Weights of a small GPT-style language model, trained from scratch on English Wikipedia: vocabulary 32768, rotary positions.
MLP neurons of a small language model. Each row is named by its layer, matrix (gate and up: input weights; down: output weights) and neuron, and shows model dimensions 272-399. Each number is 128 + 32 x the weight over its row's rms, rounded and kept within 0 to 255. Numbers have three digits each. A neuron's up and down rows have the sign that makes its largest values positive.
After each neuron's rows, "fires on" lists the tokens most often at its 100 highest values on Wikipedia text that the model never trained on.

L4.gate1976:148196118102153102145101154161171109109116082133142117120153153098083154149207141152171204133128141127091071145105115160136133135148147112141099114097116175107147069128151177125115120137100111140191070172144192142190107184184148173165161166142123083129151094087128145100123118180156205134137132063086114056163148119101159105144152143129152119084091097106104130094148090112124143118148
L4.up1976:102109126151046112117141057052161114180125148078098110156168077140152099123103124061184095144117204157106135167151115166121143190056135179141162159134175128093143135186141082116141152103045177077066123181100113117178138118169173062175180091113085078148126089133114124108157123139183113170184125178140141153164067126137198098154114139186136157091164114115119146081180117135106126095080
L4.down1976:098081156095146126144152065111109228111176180103117098140101111134144129123074114113141099131138110119200180096158160105168088128130118166093110130156172120090124123134125113156104162125118150119130148138152122090122111076105141122195111134110120089131152180166099157145183168074073106140133121165194123195084145100105122093162086105122192190135141179166151146163106124155085095142109
fires on: " with", " at", " as"

L5.gate1214:144143114117154174137140092143125110119138156139119166160197177133070116115100081089112145136102088135162117124124067130154115132078114157133095159130080117113117156169154140165152116092140145136152107111153105162167077097114122170110117148150159106143090161139169198099098148138098148089098153128107068126123137102085218119180173153102180069091146151112115152102169140134107159126182
L5.up1214:084182163119162142134155186148152144145172152054094117147138088141132188124077125132148119108148086165097148134120156098109174143099118086106145120083127187172145189133088098093139152086080168083158112174115153144108110076150102117103187147099113091156086148160157197141099134136173147096144102128093166135182164168157130117142147098105122149113068086131123099081133072157116152145112
L5.down1214:097155157171126111114112096114093136176133158144182118156154145167137077107196122156072141134124121114121112131164088125098084142129120072133153145127120129093155100061133062133150073128164178156105108156146152110201169129147074178141129151150123160124167100139132047105128170113120096128105094147095110171113129080199179146168064198125179131125157076109148140126117183091120026143149
fires on: "'s", " is", " must", " and", "ich", " with"

L5.gate473:103141180131164067141167095103188145137100142147093108180111120124083125125166171071102169162108114116181109113083137095085144134097118107129175101123165079177085151134150100106154076132141149132140184187100164109116162158129136116091132137082125143140167163097137121161190119126110118170050171173164131097103142131109147068152099094173164093122160151152124172145112160129172120142180
L5.up473:120098113076105127107145135176123149105135112137094115147135124100117136120141120165103130119130107111116107077071125123092142181146143092188118078144145114095075170144129158143145113095154126158082165118116161136175161148147146126195113164093092157098154125140104139150135119148099095137094141127133106137094083050132067079067064089132078131110123099143114160144144109049113124090144
L5.down473:117124136122155169124126160108146066157132164138113073090124086119143141109108134131100116131099135130057111081100151131171130118184124103157150126121162099126113106181167148133046124099143126140112103179150083144158122176111137076190119177116049057133096069083099151128141127119147108151098122084068137114151161131121101146107114117156083086121188176138159134093092077124185148150121
fires on: "0", " As", "'", "7", "As", " "

L5.gate31:144164176188167140184097125122103131106122119116110160056118132153130098050099128136084146100123133189126095174130148141185093127141121140203220125166158104167097117126178113105132098141057077107104106077132071077153162129141142115148089139174087128148164084177121101135118176106096150152072188122186154146118091135093178120146117176154161085088115112104131126127079136162115070097088
L5.up31:125097197155134123107193126161062154156100114124166194126154161135152140155107086157119099147093130139126142154158141080171094108067103126123096134153166147124121147131123145111135039168147117097156146057095182105170168130121120154115139153185152085081107181146103179109146109169179094152122136143117146110154138077153126159154102146144100150208136138104099144128165127095078144147121
L5.down31:044128126135117141105104108125132089115127104121146118164144152138105148075151124162158132139136096172138180091097054109108138134151115092109157152121178089147084137114166131138183145148073077255145204204110128058163118101114177100185163139128105148129149144125144082094099148090113114076139064141161140123107116128074121173103118104153228088057201137127109110155131149129137128129097
fires on: "0", ")", "le", "1", "72", "3"

L4.gate1009:097080144173090195116156147096126123127151092099121151166163163106151117121100172102123065175097097152084098103137150148156131125155108156146134114153162090121118108102098153106121152184195153099178069137147093113095149101094027108119134081140139135166137132146147196127111125120130128161140134113147116174182180142160107110163156131104152105207162122065158080184112121195142105157127
L4.up1009:102057179095155219129147183138177116130121161129111176135165109075099055141100165085171154106103084147125124156109184125132117141190149137113107137152099126174134072112134092087123157137145179137114081080138107177141183153105088137118143121144170156147098181193158220142123172087151148142090123096112121139141167145147143117159141130121154089139109086102104139141065077154160128182181
L4.down1009:098081134093121178113146118090198155121147160103144130119103004076118081159148194103136130112184125121162096104116111133115123147124134118141108109137158123162171108159099159121104114139173204255109095094134112182145171125170123103092149067127205156150154137203087137121100160126103095125115087142152161146136120119114095134139081160088000177111100088108092136130129111127097144154107
fires on: "\n", ")\n", ";\n", ");\n", ".\n", "|"

L5.gate1935:123199139139122107102128093118181098146120120142113140092119122097170131162155131076159130167171167146159093180164141113080178093128116164144119114122126117170108118180142193145117107159145123089128153152130111135143154153086099130122110170146107151117128176124089125131112074129129079130161129064138089106082123111164125125103071177128165135144138109156163140112093100135177116091161
L5.up1935:137121139072124108173072117120195137102109057090111090151128135141095077117140130108110167089139105068137130137126115147119204094142122138169169105135110166127133132152146146132198108129154203130129089171105112119150188131109150169070080099128062142133120105110067163112122138112163129129119153129183201149173094043080071099130103135117132143138155109120060101101100127120187080175088
L5.down1935:130111085119130123160077171126107117171079149135131140162139110044146129093106211143136176147166157119113076102170140113141161190174163128131148142169131086152069136187131073096100144167098108111121093096131133067101099157185102086193138095141139095132119143095136172111095063121165150119137146118145075143158139093091144099135076187126164073157143135170139156116136129132210134109131
fires on: " season", " can", "and", " £", " number", " Total"

L5.gate852:106159131108113118083120105071150154119150163137127112155150122180157097081155164165105141125042174162182064166126152119118037140156140141138157122181157170151122158186124104101133088123135073089131141134151080113070114145077161041147141116112138132123121107123109088068139147111114160155136126112157154081146071145179087121123107101149189118064152147046115086101016156128124096118147
L5.up852:080152134147168075174174145145122134067072085104109137095146117145091123090158143163160106103139111165082067084112110132090113134104130159151148181158116089083130168166120133121161147126138123105120141137151135131170171160106105091133147082126116143137141182138079113100142163146140132173130107092089155111134097197147122102191145125141151078134105167133088148085148183118136129089087
L5.down852:119150135196116069150148153128139078199106105121135132092067084178116101113093152113110101072133164170074122130135075107151154163097146154140170160138091103109129101154142142170115105117104121187193123133184165118167133171158146147128143123146175144108177184186191111117096153114126136134115103106102178101122117119131178152156187113156098149163154118108086142167171099100120141059088
fires on: "2", "3", "5", "–", "6", " team"

L5.gate1704:127097082112145153086128107074142132160187123155094134087172112082158128050194099107099166125152131091084145147104106131147080170154160191105093068077148117175122144167079112083133140098090135142111191144163100127108135161172133107151089107121080170112135108168148146152141141122190133157134131183163067095103090156181118133100101089139140094133132154108169117077123162198150121054184
L5.up1704:124083109141096127137195162082153188093133104145113127125132184148139109143142132145117150098109143128126102184115172184100137124158118112073179125090129094139107126178118081092135094110117162128147142161132193153160152091132142130103074126130143093151163144134040187117179096097098141106088162195071134127139067116098069052120061096122135145114188144130118119185150176100135061181148
L5.down1704:162144113099093136167178121112094133108139078174075121121137115173131088070159089123112153115067099078122135135194113174137093137140112159127146131066137118158191062113129166082163104074126153155110156188089119155076077088169140147127103149150091122170156110175053093106135135116133155148116141152175063093106114087095126161115036126111096108153158137102106127084168132159148105123150
fires on: " /", ";", " |", " |\n", " scored", ")\n\n"

L4.gate621:087080111152143084098144114086205176137102174149097170096168178099149093183139086090146090166132183103107112127083142095118135107167160152137147113166150122107143155119160145069141114134172135093110099142095109145209207089058132076139142144173145129110150117130130134100153088134087107131082109161121110102143149093113176122160069159165166133127099129088112080122101140152160066130137
L4.up621:115157132113110138178137119101126153140159153098129113162143137146163194176127154145110128091139083116092121156150123094147143162118149157115127206144115113069117088138142121098121156074133123154157178194169121155120142155152157135113109128141121146110139119125090143154187118108133119115123144148175151124078164168091069096168180139128110090145212123117159128097095169119138143099152
L4.down621:106143133141097122111132127168154144132172129167158094108167167112130149165140084124122091144091148115147160177151159086123113128129130202089110096192093128126123129086113186088097152155120182136135118136136151083112141079123161174119094113187125128118164055152122091171087108146134108143060112157129105074120046145128132118179097188089210119113152140124135107149097171134123107139141
fires on: " |", " ", ":", ";", "."

L4.gate2251:193151124102096122110163123125117167134109147092095159156081164194086153040181116055111160151121120120175156098110151092137147107086096090181123095157081150075153083173119126113131090075102096163128147111168125191124140135096159141094159075173083106115158105132106172192141138098121152163095109065096137104108122130121055141111116105145130124146154124169125078061061152159190092177113
L4.up2251:136196117143115149174146135108184116141088120165206083112154162117133190131165100176161122130154153162137179128118113155138160133129133138167079089108134094088169138147096077149161066068121130132133160112105125150097101132087106126171150149117149095107050139112103084114099152145141172103160150087110144085128162128103130127114143108107167105125153046105103133159172125093107203059106
L4.down2251:138148113101098097139111161157093120185083152143187112125132163145107168090160117126169138081118143132083187187085129140104164117205102151174119174132100124129167124134090071101142076075145134136119141143147098124177153131123108114173173139159175120102086128128090112101107141134165148150114139072150073089171134130115090120128092149127140150116146058140134158124101082143169152114108
fires on: ".", "==\n"

L5.gate581:170150168198081155143199117090158139109144111115135118160152111076112181089075115086077150137125136090150089098085165059119062133148133094103098145105166142113155130150145065081120136169155058091120153130173070134158082097173118100084135149174088128131110120143110158140149186110137136125103149094131179037146132143103115174175092137101149169102149114122121128119085083119119114170145
L5.up581:122131134141123136125126060128142083160144179092137170137147168147228191092138179101103119158125104135132100112188131159082120154152081096150119142092160130112140140164075132115130100155126107142135048143145154102120173165140128166133084119131100137130161190116127153165089195125075132139130127173059101118129124101180198164101140153104085109099107124106092114084167167170126133079163
L5.down581:107085144165110135158177120147072142045128112145136171123147143130088127093117126131109140123090164125180133144181133107146112082114128145079092124114110062086073104134159074120191178124107064119139137118133066141200109097127099077119175191174160106127133057186137130110110128105143136112160079141177137131105087121149108138122102164116088148126151127123133105123106140103148090096173
fires on: " (", ".", " what", " whom", ".\n\n"

L4.gate476:106116041144127161119170108103120126107134121136154143142088183066142148168095096191133091116120129075130078084085156145178168141145152092140136074094093097134131174088187095065142137138122124140131200126107128116106106129164155125143144084125091134181122073117131172149108093092120088211064177094139108058137134135181175163139100133115173125174107065095169094157144160106162040172107
L4.up476:120174070172124193164176195095178114136147111127110125134175166151118162088156139175213050095184095134153156120180134109099074095075033127153127156169111088174158151101120125089092086133123153143166103103132102114122140150132132183066177197092146104119100195111110137185149128119114113102162107126148128141114154116160084168128194148151178087140152063136152108170128105126100141084184
L4.down476:102118118179096160121158179151132150117128137092147149148156202095107128102162093164227105132115101155155123136192144094130141091132070117148138111123148125082100161085131157123065111077115087097180134116142122121194131151178183138157187171058139154114156109151136196176138105101114084141113085111130120076148168122136134175104177134101179141128179087147171115151116106162097108142125
fires on: "."

L5.gate2288:113161074142155174122096117097123194130154123129104179077175137139134132112147094154188099100110079163150194127143100111155128078133106111131078167091100124123171146108097165091175035186093110158122161082191105110109181116118138136126135117096102137141105139137141150116131124189159172107096120120176161034149103092157119171118114108116106126071156190163115070118084121154107109178115
L5.up2288:103147166117146110175121144059107146170112141149104193068138093149183150125184184184151096162120088142119100091117077114126138110107080167100186105110129097160129180097100135100186130158164079153113141167166130112113153102116100123150097175102171130159155175098113128114122087091153080148134138137158189107140134149109121129139120153154119163092074170067066150109111173144114136112128
L5.down2288:149124139127168147154139156159070160139108112142063145108193102130195103183189117110104150094158201074144103143139095167152109131153144180120186151124094122169123090158126130180159142145130128106159166153118068127107111153106116127126121140110120152113136139101153132148098166084193122108132158150114152134084125129115186133143156159073142102136136161053138145088176130090151173096140
fires on: " of", "0", ".", "1", "2", "6"

L5.gate700:151164128143112148109088201135114186193140155093143181136141128061190158054099198150130081152157193103158130169106171065190138140105127234080131122116155164175211046186057146135108157079068091065135134130112159141097124132153088089080159139176153088156125199114156150123122161133141142108186102146102111156115111178171136133075132137083140117178121103155173109058127085126174142081153
L5.up700:137097141146099131195118201189089149165157122140169111196136118121111130081094158097106116129146129207111113147111110094175132168167155133130176154132167147112132108124113131128127109097130120113168108122038123122101120106160157151095169148088116159121136140153163220108119109116186145099118132126066132132151166130115083119103172146132131179063113102160112161103154063136138125181083
L5.down700:065121151093118125086151129164075051118178084105145148129198100078099076139081117137115123068104126105130062090143093129152153145065108134092118149117181157123138153204135154089073136156128123144155159136110092108172085136150135125189106161128148108111084136120069128145142125116147086148173087137161113152086119084066160157073088138149027121148119135178135162146103185061131181120150
fires on: "s", " that", " may", "ates", "}$", " sequences"

L4.gate1113:136127142138141091081129097193189159122082139100149056149118118109138163119149153108052116174126179134142168141111079135043156108119165050098104099110159139156158152180186119148130116139108147127081099156126128205124204168127188109101083137055155086171151109140145092219130086083143095133141153081142130165164141083156129150147032178180107134102173158089095142140115137102127112106147
L4.up1113:190116176129147142080150109117153135113116142187100108171158135106164160176146118109149147106113105162134121145168112103089118157172140154104083163082153067180114108189109204144128103194153117085109164169112144187166190168084112173149129129083141119118173134165137148138168109113140098174159121149112154147168117143094109116101137152173185155138100088107092085102118162093161185157158
L4.down1113:136139161085147068091116135169089181085158154108171102118083048123118147103106141091102106177069091117114195150093137161155147113135120081123166171173160141121144115194175157138098137040107169221087176114156089120108100065127160112141210136138107080124148123154119112161133144122138114073106070129127145137143126122170172157097073096141150120145138185165086169153124154147131108133150
fires on: " as", ".", " which", " -", " that", " —"

L5.gate1880:186098170079161137079173094100135204080138106128064144101145158119109105151178069167099135131079133100139179122169130102111080161158125102135172161104086161152077146105078170080114074086067103115063202117151128089135124127068152117116123115128074134121140155136122170143175106123152131150097144143183128154110132126147089131094159124107160099107182172144161144086062162092138080140197
L5.up1880:131107169130177152054173162105151122135148121138103171148120127095176123130127177126169124142107129098162149077125120147171115151122109134125183154080205146121097168091121099109125138098175103138146129103154154115184138144149115077140115139141178144087169145167081070090109133153128140178167126116137133150141048056098109064181074122148118138138207113091095126100168170158077132152089
L5.down1880:154103171120093081109152171111149078134174207117137133107150116151117122124092103144125150123121081094161085095079082178180145111124109118113109119104185159071075131140132112123128137122094086112133126064145077081103112099084150129173112130126112105072111199130118064125112143117149118230137135147106125111142120098089103113107076171094060126138142143103133108115169148114044139092094
fires on: " |", "0", ";", "7", "6"

L5.gate1552:119094166151156185083176135121160192074149105167117158184098166123151127123148130108099092165128191182107117094133111130174106146117126064193150130139143164112112125123120160056157079157088079093146106158082109116104062163113182080152075074119145115186176109148119109156119151146148117143160162161140121118124126110100121047151164043151125151092148176143150080136141165083087142108183
L5.up1552:120129146077208163058089098111159160072116118143162113096139094148163130155154149124142073082152132055146103131171115117150108125130089131106153033115154134084118145127160133130080152079155173150135104127174103133169093166118092102152077157145136134127096128162070126179094108131152097162083105182164113116153076095145116106093124118132088156083102119116121133112154130107145133102116
L5.down1552:125120059110110085080091102157124110129119145074157159124117110136150134132123109095122090123113096120125099076167129146101156174161071180143154055074178194097126131107145176144183154071154162137066109123174116150163192112104097137135115130095136138131050141153130120123139079148179108147121169102163112135125072145063151163112145148185052139112109130114158151050100159091124084118150
fires on: " |", " —", " scored", "6", "3", "7"

L4.gate425:176122133100112160140126133099115110081096144123113102122101185111113152129117084097136127093105145169117135139066135086210102159164099114114082140177126134100123126117147082129075114119134093095094111070182158078114129140092139070097173096129113126105141128163157175120152163164115153138171149076105082147104133114096120152152097127167087132174124123084131091079096130106134122173137
L4.up425:110157193113107131182154133139086135158098121108099112160054140094112130191126092206154186052151170151158072069157076111088157212134080133095110124136140174135079161163144146116056180123091090149143140118149100118148131094140114109187152093121101085128135164118142153141136140108064091159145128091129167150090086137104069173138129147154126151201127174118072144125118102182131175132102
L4.down425:101098200102152111125147139158111148175114117087130142189096016136170066176116148135121182120154114121194102134179092101083156089131141156106128200140142164125124095106181134104110153141067162163169088149063107148137099069179092151157113163136149071122113155116129109084130127147129117167129034160146158154141105174110126128106103125156134154095133183159101168144104082129126181066101
fires on: " also", " was", "19", " were", " originally", " been"

L4.gate568:096151115148164116146078091135127110157159095115120165113096149133170101149094125113200111123118129147102067117172156124101112160129135169185149145073141132176138150179092125125109163129120158158172184187119132132160114126110105108100086171179104148058119183084146124106145088151196113122162185122155179115099100121092189194123164176155076140150160120129096095094133137063142076087129
L4.up568:158115163163198155134104089146163173096186155097110132178079145134149148142119156124169130112089115113126084156194101119097106145184158126134123168107080146084124112117142130153105169131197095160147153164158149176133124138105114075075050172166162165127138120129153153105130125124143122207139141111113151142086175162075185110076124119051127099125154089107112090113146177067175143118157
L4.down568:140073118118088167071186111147130095181138131140132177139154090175088118144162118167123154148143154128167130137070110128115120151109118119097142128125173116103113116096128123138129083150123077191071076081149135117214196140114132166122169142156050114077070158105105100134155108163149132073143101156155086130202099129166176142139104086134073120137088145182143139150045099133105092079100
fires on: " Center", " Company", " Canada", " Foundation", " Harvard", " America"

L5.gate648:149164123096146115125066161144123186089125106075167151135158136149128227079175143163105081096172185112179145136146095098135163104107142161125164204137133113137160186129033167100164134146105110131148110159099145142064105132148157086155154132111125082095121134192188166140096112166185136124198166181117112110115123166143172141109198097111204125096121148060137083132103143128116092130156
L5.up648:138146122130123121180105145153091145097108099081194153116176129160150169120127137209117108161193142101082205060153076099130157122117145171097106136108146152154149144135113188117112114115142174132137079115102094191085078149140113107157154189102152162093134105092136175173165142164151138058208122154117133146123103161162136103079132112131150144113104090064128156179119087139147080155165
L5.down648:088099119170075117173189161189145090135152113130141141087106096105117062118135159128160145084154086099147053129116125082084093090042155146111126183169111126183101111186132134097113183133060122150152189118076125105105090119177168182124130160134147132134100118134071144128138203120143137173135089161093128132103145149107150139177203129103105168122115077120115136197154100108137213107122
fires on: "s", "ates", "its", "ases", "les", "ges"

L4.gate446:140139131138140103126099136124140126118163086129088143166107121115155073110194179183088194126060126177114099110101169091123134143113125110108142064119138164140161177132076056148119072151157099032107096078131136127124147122193104087108097054140149120151138116118178156165146133147098179111093138146164145116154123193065152177119110163162097122072120114155168082094105128186151147114141
L4.up446:165149173170191196104146087155095148128087126163163174187162164126107102174153188128051101181137164170141120140112161142118127074095120197162112138093166151088162115172076126084118106183121148070137168137112190113092170129074145171083165117133194117145149166078110130151097125155117126096155106162133126133096154089088133164086105086119070124121124159188075106185154150147103130105174
L4.down446:152127109113136112144135110129142148111121126137151157082081080126120173154121193073118121152158132115133133135085081115117137105097078154103117155121111116102100143098135149126136109130158176253151096121138136126104138122137170111161167160088142071070120080127091096101158114147107095140132131140124045110122165117110174171097125159121000165156133116184096127136133077127099158108087
fires on: " (", "\n", "(", "}\n", " Mr", " ["

L5.gate154:128148155200149164140141160119152159146081101087165137094131178135092162098165114097104109143137118117109128075128132108100036131114156112163125090104130173114113126148098145094152110121169116096148133117118116160105132135143119210096045079176102118142147124107156124135138104134131157169122132152179154087134102177111153125098091180135117161142084126108135153156108076095159122108140
L5.up154:111126165127133119138116096148093112115109094132169199152114165079100144082169148128199095151146152126085164113099116126144169147124159082183120139154134098104186109104142171125086165131151123138062138122125096156081154141163123149166119140081147179095114122037167065158168099140159128155121110132048133089073106130165074128098172131141159081052137151126043180182069142164138168130155
L5.down154:111153164131126168142114055184074128158135103098135119102075108141113135106180115071151055146160132128158114115026062137112138137134134091144144145162097088105060141150118108120120137122061068223100168095127086130105082175141087096136158133141124127064124108139165073160114135090106115146096111088114075123117103160112111107160199122096103126129161144127160157131126124128099116133173
fires on: "3", "2", "5", "4", "0", "1"

L5.gate1795:115129077156134127133143121140109136149089119104073106168106168130127090179108118122122137179133162157084134135068140115100096134125096099114084111139130169145138146134128089127128105161125182133106078173117149155057183170131141157097148038163133158142138140142156168133131106115140139095080111118117151144159115092153166175164081186099098112147133094126173112069000125143099105132147
L5.up1795:108123102113082138130162144074158175106110107135111196157140136097093098082104114065109128141116123148170108092154124078140077152066127144099155116150159143132129121187146137104173133148093165125105119139101113156130199155096066110041166091136211142124097121129138152084101144141164155164187157106113145126140094158160144142147154104120111129125104074097118171118072084109109078100100
L5.down1795:098078133100134151176135139147127128155103148111090123111130038109091088129153154094142138105108141128137091143130117118072110122095115151189142116092149122132134096166120134130129126144141134158111128167117144151143152114158084148129192093121141166101118173141155158148120105138163117124139065093136118166067140094099090149146165180115000162143107092154130147106136138124097095135147
fires on: "\n", ";\n", ")\n"

L5.gate713:067170153123142144119120118162123152118099190085089037158142154122146111153091107104065098066118103128096109125096137086161120130157186136091118141185168159131106090055133093138101160109147085095131139177168123125121122147134079079137195104123081140101145170143135133077154214150084172150091080083122149170106165168142099137117112148173091096164060071106131137056088073164070145117081
L5.up713:064114156118172147090092110096093123158136163162166124139106147113134152158168108123165197112145181092054079101126128110133159081163146128149171100120065180070090152194135067136146181131147204109099134130107091123121118113172144126158165102149094190103092137172174106102125137132102144138104088110139104145162124160130095145115115150140131126190118147084179104096139176184136130191134
L5.down713:190132182143139120092111108111214092129108161153111132114112111162133117174102147145182112139179106151051082191109182145111093139150188104083138086120159094141102108129114072099117139110121091142121168099067097125113177106111072091092101140089192079092138129134119120120090166146104164153100131150092165110109088146082095101168111087113095117154138137030084085127083075100136145110143
fires on: " were", " was", "20", " completed", " been"

L5.gate1349:112135140080134161151131153130172147142166086146117088115091111134092120100091106071083143116123156157162098160122059134109194090107110150148126156114118152134140141190214081153147119146110107156134121102119103127175124136143074158155143176156102059146068092126091100097109122140088160126146113063131115086127162100123152128102145141135111139128102071135077095143164126093134180084148
L5.up1349:135132098078148120088147096122226107152176148126144064178166115063165108149103155112157115142077104160042114137173165124096132133141098101150068156130167046110110157133160119150093102132124186088152120141122101139146144109112180109114137105084125188148141146162156140165134138152110161166160113173092120176144157126122153096126176138130158112155161093115134090082131156102097154130181
L5.down1349:178110141099107121122126150151048143147146107114164148120119175173110150067118152123100169120049150109158129092107068158101124058129092154133168139131141162171173156163171066126189099110188128188119124071117134062180125107110113109153139168111105068096098138154101131129174076120179104102141117039149156147166175115158128164104091107137140146138102146123155119096168142091103081121116
fires on: " as", " and", " while"

L5.gate522:138153087203136113179159126154139157107140123132170120157145136123069129170134127061141118161109087043167152117147155151123132132132144124104146121074161151135129106169072102105127122128136139108052133118122123175120148162180070087105111099107131083185172084112172104140138155154141099137159154122114155091064127164122152124125134136144151155158123135087146183097104126120070123113153
L5.up522:071089138195166084128137097186087124060110150151131146149103147170122157148201117102176134075171155130182169139122148168098134139124172152134080103129121101161183143068112142097124094177062126128086148133133158185107173128151134137186107110125152129096117094161147128134124057116142145099137152154102121093138105106159085081098152139102140102136092172102131096070100111116070155067159
L5.down522:127138097147145128124126109115091093090146154155127147107114106092114087070108129059123121123124112106095096097121129123109106164085139132083136128148091125117151195121062173008126096075087121202104102081173113147135082097098168153155133137126200187144149122143104056120149175181127099105161112126118150107144047099121068112141176129187031164093170096120105156161133081164089138163158
fires on: "3", "5", "4", "7", "1"

L4.gate1703:124130154130144159145137122115178150194152105124088126136090188158076078078186119124122150184129125166084090159086155098191091182115104155145099136154131189130110138118099179101135101129137163075150080155169119190101131133138110150112098159131125131164145139151116144146158125112123183118145119110191113183173134162140173134105180105091131127134117119082105053074117076151147131131145
L4.up1703:067148136121137184107130096161119152125109123075107085156113159112103070096118206113149132110085078149162163112153149108176096152076142188120056139142128155102088120155113142106159178133145134094108104112169113120074161090179133118108166134168127112126069146138086196069066110155119161072129114158123075197086158119097164137109093163113122150124126083089083050105114076182170143092106
L4.down1703:116111131108084182126142144132148141159100142112097124148102041083142089110144189097137114104130134136108131162092135140092073163087143153186099088097126133138105119172070171141151111140107193233127120115153123162143204079182113108114172134127134181131088171178109122127097130117132099134177061099139120158087145116068148168125125137103000136133076120085129134170157085187190123140099
fires on: "\n", ")\n", ".\n"

L5.gate986:170111113179130085149121141134163110105128090157125133096155155162146160057139120158121164152093067146107093093100115132153101138204092143170090203111178145102174141164148116098146126133172129130100143085127101102105144121124130094159111106147145126154143145125087111105129148081121114114110162119204158127158110182144155152126139188134187121122110121098188114128084154085118069096169
L5.up986:088146167138051149168136097162135149180126117131159142133129125101144101114128123106146046180089140124102166140174125072127157115101156115074162138123150101141077080128146137146140160162169155147195139109066121091204183111146089116129166135093140160156149163127145153161126103130172113170091092063072158120094149125124173132195161163127097105059106095156071094073131156162113123155085
L5.down986:116122103116118147184131109236152101157124115148113139099153180185158144049154166121131107168121159103167170145135083117112160141124156100102094128154176117171101117162130112131169148153118141138145169147069145119142132133203156101127114148146144151118114119216161113170159146048118113094146151141177126107113141133120104143187149200093146140148126126100056107148134140118078128128071
fires on: "1", "0", "2", "3", "90"

L5.gate1328:199168121136078143132112169105125129122117115104161166092117117070179116148079131128121163121122183143120127128075183145113107090121141170131064118122124135075101081122147141157133081098086133057104148170151079112109097165127135141169117149121089090138054102129120118088145166126105183147134144130141129091162141190078158111144178130119132129105116136112083126093114154109163191149130
L5.up1328:124163149131117105113144109102128081204106158124153144121126098108146134181092185110210149085122179124126144136140182163139167139087122127046088144124130112083179128208110164114086135191139150126141156144118133066145069123119108082154184144154131104114115150099138112156140120163142109133170130103129130106048119084149171100167119115137092121169138134107121131087185110126124154088153
L5.down1328:085133116062134098177155099185138115160142100160111071152137079184100087124140125090139136155154123098142124123176112147092139117106119076116227177108143153158185171184090090097110142199171172175107093104121156140137152096150143127130129129194150141148158175112152127098138090062144118091059072124137122160122187128185112134087081120153089162164117107129177170146172103159115070129128
fires on: " and", "ines", " area", "one", " students", " Lane"

L4.gate1545:116100153112079136119091132166170168114144105102074099163146201116114123126142128107120167166156165138142091128140162049141118147133109139142154136159143116089177138150144150156182094123175133138139110094113082152085191165077094140122122116144119096173088185125138146118103105126120149150115105113122137133167153154158103167081115142124133115121142121131163097098126123171174110123084
L4.up1545:116080162166071178142165132152185147169088112138141111110142155090110130131088153104090169153229101110084111061167177120155175168126125089148144061100156120141190126112159109174152119095155184097162098112095081094147156105141159176137160108115143112164077165151114178166094075093133095118097131083197160168148168144164063183073078100138087175084144129103132087109117047095105102176098
L4.down1545:124100095070109172152153143106159095115074135140168151109166063078088103147158182139083123127208100141090118113132166174091153120137096136174108105105150103186162091120151130121138136107115179174103102145113122143163192103112140105094147149098134157123085156176102139121163127117126059082137120109131132167143181113115082170122078112127045181118069097108139160126177066126106123096113
fires on: "\n", ")\n", ".\n"

L5.gate1295:069170044155128185141119140119095124096110077118157085140106136114159197136148130125100171170081097192113114124139099080179159178183083138128093135119106105093095167135129195130111080117109112129137184151117108087079103118102098142068142153152106082106107100144144105145124114147154150108120101149124049192125146179143158188164161087104098099096143145179161163083136125103196093157163
L5.up1295:066084065052177141109170145137050103134125080113098089130104139179143132106116130164109149123131140122165162103162184092161187163108157159125134086092116141125116184193102162157135094090085218104059136159090159096122165163135155196084150104152145190134075091171111137086144099100099141131123147102195142104156082103140081135125080166162135153162183131156165121080176166064131099195090
L5.down1295:094128077125117116081121129039083154180119140166114110153054153150118121186132131143107179066129163135174127126102172145108148113116169140069055074143179075124078175138128073143146135135110167104114126094129147136146204179146101157108129080136127187079140141131091175106058142093132077178116105101177164119142115108082126118144090190119155148185175118141120124129082142126165176193113
fires on: "===", " season"

L4.gate637:171094191153140200112189150100154171164120129157096127109175173122143119158120178086172148107080173144122094185151108136140084147167156132110084123150132143133103144102130174107080131137149134128158109125083106126148164150145131143104167133151183101113096141139160158108143140137165131114166102169132116160165164177151139140177119083081157146140104110140089164120093084160129178159129
L4.up637:127123138113114122121189132060182137133106138135139116177185098086157107107167139120137137147156167083094111098132151183136095124141145142144112121116170179098135160150160112157116101097170124177095099136091105161161176106126133160121199115154204157153092102142150092112121094144160154127188106101139083182219125129132124158139110088071132166123082079192103158121110114148114134133056
L4.down637:087062112065132163170125191105139091119080176115101102176170030080116080085195155162143100133211127141123146100074138151063121120082130176179076125119134126136163092126112141171130136136117150227129136203124155192136170089185088130198174139126142123146143128157079094107124108132155122149152110133120127170122136091131111173139085157150066140086061101131144140160180114122128118095095
fires on: "\n", ")\n", ";\n", ".\n"